MLP neurons of a small language model. Each row is named by its layer, matrix (down: output weights) and neuron, and shows model dimensions 64-191. Each number is 128 + 32 x the weight over its row's rms, rounded and kept within 0 to 255. Numbers have three digits each. A neuron's up and down rows have the sign that makes its largest values positive.
After each neuron's rows, "raises" lists the tokens whose logits its output raises most directly, leaving later layers aside.

L5.down1102:166127109137073120111147089084070142121119158123145125131126107125116085125111143166157183104112086130106126146160106126146095075104177093184121101156087101093110160120099177101154151119092095076117122191141079090110128085138203125113109150084131158159141126166125080152124054137188100113079159123108067118084122106123128100121055189158166138171186109122134099129103139092174107137128
raises: " December", " November", " September", " June", " January"

L5.down1368:161137103137161149126125150130126129201113114053113152139157107138140104165116124143129097022183146104117081128104157207127134102142131168167184128145087154117108140138129112099117096115118123023114117113092107120083167131115142105130158145128159116151097059036170155122097153094089131153129080157130142138124078111129137140154177201157134134147168162113071112121142124109112135107194
raises: " the", " a", " both", " an", " their"

L3.down1253:124135100104124127088148129103134119170125143118153124132107162130174114149148116132112114163092166113091042132065142154109059124125129128161145152148110142144117111132128146111135096099131191107140106151095150119076242112138065110140089126182097014072127119140166193095130170102117070144125074120092138154123210138137113118071133100139154146136171110117151149124105134030122152108127
raises: "\n", " Succeed", " Location", " ", "):"

L5.down491:087130086022089108128177129115142088153113183128135116136064112109133150173075153096160096150172124154136065159079163166172084130075114088102140129097128127130173158102104148128155108091133117152151173096145166153138139148125125105120126109155117161069100137138103108139124102100150121143170100171125140116075177127129084130088189131152117089100098165123109164112093101110092128116157
raises: " NRHP", "gastropod", " Historic", " Revival", "nfluence"

L2.down1461:128114045178138101088100170126143113119123146126172127202121160154112146094119104146130103101081113157138053152094138121053149143176169107128126140137134133129112127091119126067130087172117165154123169134055089115154115139156091170155175169121107140140134127101101153126155115174162167123135133136168187129077130151116121137129170115125171093161132137156084115071142104160149121134110
raises: "less", "quarter", "right", "ible", "board"

L2.down1191:168108185138147128082138114108148144093095161122108163130157096174193199121147096121153165113169188090121121103136143112152150155180145114103077113115122113093098082129173146104126123088169104163152186156134087092124145134082113106129185177138197150093149143137121174128131042094139186134209190158172114096094111143106088122150113118138157113115107140158126126136170115122172133118080
raises: "s", "-", "le", ".", "lu"

L9.down137:208120143135126145144131084144144111069071098102121121135091071152109147163155133160068179151134091132148091153099156113090135129136127144169095103151124123157078171148056140066138077097103094079095044152163127133182124077070161095121138173091098148147130147163106127180154092088166153111139255115131106161148132113170105160213087097167149120141170141094126128099085127148165167131103
raises: ",", "th", ".", "1", "2"

L3.down51:055136113125178058081124181123134096121132083127084157107137094109121068116109137172135162142099084152139128105092172124145092088138169060100093164123125121092110075100110152137113136119060145170169151165114131176088078145161151133070138096082117149097131138096161143143133161127165138100093087091064141111161094112115089064179168147086092124113114096139185109176081120127127186129182
raises: "Gls", "CEST", "inomial", "DST", "list"

L3.down1439:053113094132121115105158133122140121165128174092149135099147186134153148159142137153118141160104177119091056115094131132150106156106133120173165136178124145126121116122140117085097109114101157131124157146082154129117249070149079105115129129141063076098126120149153174051109139138130077131145106130096126136119174112140170092087140128109138148112139120122108135103135121075136156130144
raises: "\n", " Succeed", " ", " —", " Location"

L9.down503:069133109097101146175101171138135140109161116142133086168083074144163138219129129161157207160121139133158112142121154112056154166105094087150126110087100111124103187136121147105105122132108151070167148111162073129096151122140137171120061154092164195090096156142082133095140180117054169125088208176141150151163121107193153110126176172165155111087142074126159086094140127170122163149129
raises: "\".", ".\"", ".", " done", "t"

L9.down827:135097100099173170229131172096130117146116120105130144118126178127090091151160118167119157107131119105126133120100066200140142119143159110203096081166094130146126115073157114102106133082144130101075130149090098175081134115091139108173163189090095157156127116223129124120127133065149180082097221127100106105174084073155123170144185201110146146100134109096034119110100203088144145123076
raises: "-", "–", " and", ",", " to"

L9.down801:118118053139116134100127177151055116159147153157155142112115106145113092123141117136172083088203153109103153103089150093129205129156074180138138104167111184090148102116107160093158154159139115023125123123164150088057105141129125106145193151136204116104123102077196102094161127110132127086104120126130179154132075162110119102092140211091045120095127151052122059159135095049162140134137
raises: " their", " its", " the", " his", " another"

L2.down380:104176075111094097098106122105217142127101184143118104140123121103156189125153117137147134172114133100125073146006191166138050128143119112150135076144094112093073080127112156106120126064133146132105115146145125143120227101117079082110176125153106048051122116137134197108136142084128119129116086152105125132087154152082124135096115105084117163137161101107114135125113126122174115136131
raises: " Succeed", "\n", " ", " the", "ffer"

L9.down19:156074181162095097117128149091075119127108094086137105159161138154118097149109125146077181115107135114136104184086104110093091099135128161159091123126105144135103127127109183165128145114077147105122059111127117136130176191105080169146199151109126173156120091115147171207082131090176132125128135091084136112107129145119083178073155136124145090135150142123162107109091090166120131138083
raises: " and", ".", " to", " during", " but"

L9.down361:110115106116115170144106132159123140106105128128131127137104157192102146085126081159156090078090149096085174120129096167145144106113135137121098105175107171139099075149114145146139131103073092120086093075140124118084146130151133144149084129079201121138146111107157186141138162095080131183132162132155095122148145156120228123085057128100095167146092147106120103148130111122117117159175
raises: " which", " where", " when", " whom", " those"

L3.down758:101162146144107163130092089115158078179123119158155155122114128105110129145186104136152128133085130133116114064097097064143154147110118155193141151095118099096140134103160111127119120209136154117178178100126149167107193127131140110157101145127156124106133081096122193114155102177106102109140168065086073139163116142131050058106154123145115151170123163199086095106071182132176154158115
raises: "ta", "s", "t", "to", "ti"

L3.down211:170137112094121128112119121131142095174148079122151155081114163109156115152096156186103112093128152108134173148095138095142150108127109168137137132108156111099122111106102098111111110208137120071144129131092088144096229153130113161131138112068161150110090124106111181147142065153125116187110174134090117079127116202105125100209135143164119102117066169151159110120150104089160084113071
raises: "s", "al", "ed", "er", " "

L2.down1400:157118131149176054109117159108108090122167148130155123130092169121115129135135134123160130202144107132110144143093128169090100127115110122154147125048132109114113085072110141218100093203142093093112134166104130135124132183165100137130138067131123115152170144086068113168108146096161145112080191115160144150152127122114171152104104120145135125144135160163140087109151117101116136046133
raises: "s", "o", "e", "en", "on"

L9.down1099:127127094113116145155141099092142075117110147079160135096153158183129148182178112120108110167085093129147143134108130134166152174134118154168154088152139104136139096129085081093157136127158045084148112099142189138093169111138136093150151158090164151138102128152113141223078128122120104123132213142121076154076129145116139121152114114151183183135174130096139057147157154123144121147090
raises: "1", "2", "3", "–", " "

L9.down941:160162171138154189122176153170087130132166080135104047103079116120164144178079163109116075130102164109162176105118130192114193111146161091082056157114187116108109109126135171163096138180102122181180194128133075099172138110091176130151129176099135127142167202098205152104113146097112090159057121131148141126111192174097083149142123082119124158137157108167165150106103124144120132166181
raises: "rated", "inomial", " NRHP", "lies", "Gls"

L5.down1082:144189135097137147120100145107167127120107143131121117129081129119124156131165120126123153178104099135136119129133137123111099176132173123097122096119127177117083138149095124120125092063123131105080120117125111137158220075116091126120147129152042020068116121131162213129073142105132100126111042185101126184086152113143127093108136114102144143166135080139126130137128127110145110106143
raises: "\n", " ", " —", " Succeed", " Location"

L9.down776:064090163125148206124112144119164041156083085106119108172146128103174071184090170170151137105163113087136116107086154145110091094091030140105107126144073106129096115119125086126067095143129109176093174110133141193130154109081091180160158169134127107141125177154166110115127130146118150121103255151126129087178049111118095136106142126136164150166136167123132093085157127103115170147144
raises: ".", "t", "s", ";", "ed"

L9.down310:155157154114186069143123155094151129134154102091164132095095132134147166119092137066071121116139173078168116182124106175152145172137103128109129147140167113113170124099152123125135086108095076161142155157152126153141125074126089154131171127128142165154111112125145153119131157096091111174191113109129142154185166105172141125127190147127115161141109070109100165116149130104056092185165
raises: "es", "ies", "sses", " problems", "ities"

L9.down896:123153119077113129139115136186123200115096083106183114091197166147118128095121115084071137122131114117109115121142162167100140139128117109180102150130147147165137200147135083100081133095103049097115149104067158238144151160183148121109084097166062159095100140163146134126134117149113165168092113175097192100112139162170128115083087098213111080147126086179119143109101128105172103149095
raises: "ary", "aries", "aire", "ari", "ar"

L9.down1217:140090120116153103173112105066086094134165107103146093116112181090086115134138161128096097121073096132120144136103168165135255103144075106086136143140138181070137126185121154153109143133113122107154133158153101135105132173171116096134157135177116175103101106155129125159208085188121137172169129122100118149135129160129134129121150122142160146114120113188166146065101098142135139088109
raises: "'", " himself", "’", " itself", " admitted"

L5.down1067:131113092097169116108136110137135110135150095107157086155181056157065153148168073118135091158114145155108118129144134107079128137141118096132118117088135141200138119137119158119105132145110136088119074144098130148107116135133115142127139119194135185115079113146138164169107142084131099106103174124168151133106111127181110168075135126121157106064134128131131059114076175103124157097108
raises: " and", " in", ",", ".", " who"

L9.down462:119109106158188115126156080146114122083167099160121120105137150115108098112142070142120198111099146142118119139164088153154166183164119163096118085147149158145111145107157117087148177133087112077080124157152113087155154085083142149159083170124117131198111109152145171171034138160119120154180190153156102167181118123135108150191165087070114093116168085140161128122077105168157118079099
raises: " ", "ly", "0", "-", "1"

L3.down943:161139180148147140142146163100109075157143133100153157185143134154122072100097130161110149123169060100075126045149129083100114160196099150117154174139108163093093118075144132111128128183139131101131085087085146086145193180058115141123170083131109188129131118129123149152126103148148100183163144136048154107167153124100131126173115119138150112108143133103063143087123116123129088126136
raises: "y", "ed", "es", ",", "."

L9.down142:144112154123109177140118116111166138090107129141146141081102153154082074224152117152061078173085093160142108124142137159142100076141129183122085123105131140158138132141115108047105190157106152186155121125175125110113133113116074161114161170120152145104155044156081169127156085108143151175074255096045143132123152122117068120115168142150133103114115160110139143136103173135140113099088
raises: "'", "’", "al", ".", " that"

L2.down1209:112163127095111110084122113149198115106102173165124106122123131125124194137136149129106119178110144121126059084000120154154106134137211163152109025135112124126126123147116094118100134112140133096147149131118137122144171087122101120130173117133081046083090154137109168137153135144151122140135071155135121100116149140081110135125159128135129144174146123161137140141096112118156157139139
raises: " ", "\n", " —", " D", " c"